{"n_layer": 10, "d_model": 192, "n_head": 2, "n_kv_head": 2, "head_dim": 96, "d_mlp": 768, "vocab_size": 2048, "activation": "quick_gelu", "norm": "rmsnorm", "norm_place": "pre", "norm_eps": 1e-05, "positions": "rope", "rope_base": 10000.0, "rope_fraction": 1.0, "qk_norm": true, "attn_scale": 0.11, "bias": "none", "tie_embeddings": false, "parallel_block": false, "extras": ["capped logits"], "init": "trunc", "init_std_qkv": 0.0377, "init_std_o": 0.0468, "init_std_up": 0.054, "init_std_down": 0.054, "optimizer": "muon_variant", "lr": 0.00693, "beta1": 0.95, "weight_decay": 0.0, "lr_head": 0.00911, "grad_clip": 1.0, "warmup_steps": 30, "schedule": "wsd", "decay_fraction": 1.0, "decay_shape": "linear", "final_lr_fraction": 0.02, "batch_tokens": 16384, "seq_len": 2048, "doc_mask": false, "train_tokens": 110400000, "steps": 6739, "dataset": "wikipedia_en"}
MLP neurons of a small language model. Each row is named by its layer, matrix (up: input weights) and neuron, and shows model dimensions 16-111. Each number is 500 + 25 x the weight over its row's rms, rounded and kept within 0 to 999. Numbers have three digits each.
After each neuron's rows, "fires in" lists the words (lower case) most often at its 100 highest values on Wikipedia text that the model never trained on. A number after a token or word is its count.

L4.up295:490484472524478491495500532488512529519513422504542524513486488497458447513467493530463470506453512476509457508491490484455487469503508524508494456506496496492523446545467534481502472487478528491576516476566491507481508486525477511509477507475489501491503537478505473508485510561477506487
fires in: "many" 12, "body" 11, "received" 9, "television" 8, "just" 7, "awarded" 6

L3.up78:519505480496499531520484522487538493511505442527512448511504488488499501497479466500501525547472507517500509523480500505553472498457546495499477516544512492500519500512537565513528460473552490490508506487477503471503472535563509497457521494460515491478496500510472477500509495489517517478
fires in: "their" 44, "all" 11, "very" 7, "its" 4, "from" 4, "cinema" 4

L3.up524:488534487479521552518497507463507502515513547504500506462495551505513455513535511521468511492525527526509492471516515527526508549477507526482535485488518461519511450488463528474521497498508498506482458488496496497569553497485525555485517513481531523558527523499494485521445560492509514491
fires in: "made" 19, "began" 16, "won" 10, "since" 8, "takes" 7, "take" 7

L3.up72:494502508506491526479505503453472508469506503513509470493499510533465491479491509515489503509535513483515464488523514504466498520546514517484482491548507484498535471512483543495459506494534527536475470482501507475495570521464563501496475436502501506508478464525485487507496522512460498472
fires in: "them" 16, "released" 12, "company" 11, "band" 10, "game" 7

L4.up114:502480505533510480476483497496518513532492497486473500457484496491481498460560514529497503458530486482517560479520482510485498544455534475493516468458530492488498487543515490486518497495509464496518469473465512497477457513532501494481512511492469498504502561487499481464490516485484476515
fires in: "year" 16, "captain" 10, "candidates" 7, "that" 7, "study" 6, "up" 6

L3.up6:512457524467494526460511531508520515506501500516519454523478525479528556496490497500490515474520464512477466500479483525517506467485530473544484522537485522514496503488541560514539514481512493509521538511476477494545488526490498482505479501477488517479503522534523514501522477565504481508
fires in: "however" 14, "president" 13, "top" 9, "original" 9, "troops" 7, "following" 7

L3.up259:478497449496541485511478493492487503500518504478502520461498475495497468519472459491514492534516529500492463473493508539460498532509547504521483474507554516479516465453487533467512512468532554505460508511508497499529482474463559486452486518475503527507553523488486490465471495546476474492
fires in: "career" 14, "match" 11, "party" 8, "matches" 7, "hold" 7, "research" 6

L3.up166:495485471465488507584512498518476490483540467505494451477450469511462500504488514537532522508470490501518476505484464468525494474472504538487522448515507445527512507502484489488496497477498447541488518506493509500534511497552491511483489511495527476499528463546512464476480533454482491478
fires in: "his" 35, "under" 11, "against" 9, "release" 6, "him" 4

L6.up64:521509461501531507524488483479534514475459489485506484502491468501522494495518538515494500509507493498480521494496502506521487486462506522496525489517495538474544427489495490511464509520459541495507559513462474478477513496544546533495520513509525518512474508503489476465500492466531493495
fires in: "been" 16, "despite" 10, "was" 10, "remained" 8, "responsible" 7, "two" 4

L3.up718:502530484495513509498461497506482522513535536552541464518500472493477501517473516495470473469540514484498533507515452431460492528498512483465522498515502482520479483477495499475476512513492512468490523502499532551493513517528482464529524499510496500537452460547540495517473503518545486467
fires in: "its" 46, "regular" 5, "among" 4, "orthodox" 4

L4.up500:523546471513506450513511476516503473501511478472444498516480495479471484511543489518532456518494562506508524517517501488518522516482505537506460514538525522508436508521501511528496526495529480476539560504521518519488499483516496488504509490489485496510514481524467475501515464516498463510
fires in: "career" 24, "released" 11, "population" 10, "party" 10, "hold" 7, "code" 7

L6.up116:470532511463536503519447533499534489501484500556517491490520524540535522452485510518481511494523477523456537502485505523499520506494456517479507512512482499496476487532492501460543475489507482540539492527517492522510528471470473490500495452500544506469521573459499483515518497528526470504
fires in: "however" 14, "to" 11, "was" 8, "similar" 7, "being" 6, "originally" 5

L3.up751:481468473485517496474486442479490536519508519504467531479493487516539497479525509480534488520543488469506499451512467518479473446515509550519460479521525490492465478500523531486508527465545514517485471530464493506495503521477516538500474556469495476507487528523488519477516470496575473468
fires in: "election" 12, "band" 10, "said" 10, "state" 7, "council" 7, "court" 7

L3.up480:489457497470467479467490481453527546506517498542526506463502522490496541523523460507457488466508492524451471494496464515505540470503509482481470508500502505496500531534515503520493478506497524477470541507497528486518516454498499511506535502459514465462507536514479496489492523512473547527
fires in: "called" 14, "block" 11, "new" 11, "show" 9, "grand" 8, "named" 6

L3.up498:474513520526457490532524521532452485458528478527514460524554546477503480502510491512552500492536501477515496494528450523494556526470464494530534512522509550490528476531505503497518515525488514465469505510465509539521514519485502491489535517479503488493483479498531513524453485517510516478
fires in: "well" 24, "some" 14, "many" 12, "sometimes" 4, "kingdom" 4

L3.up748:513518513544489532522506494469510515508491509456492479488506507512518482512504494511490481463499468476518456491448463519473531498493542483490476516545547517521489485538505459491507551505497521501471502483491512488512516498537484525492464557500530532545533531518450441528439490502492466481
fires in: "held" 19, "up" 12, "school" 11, "bellator" 4, "simulators" 4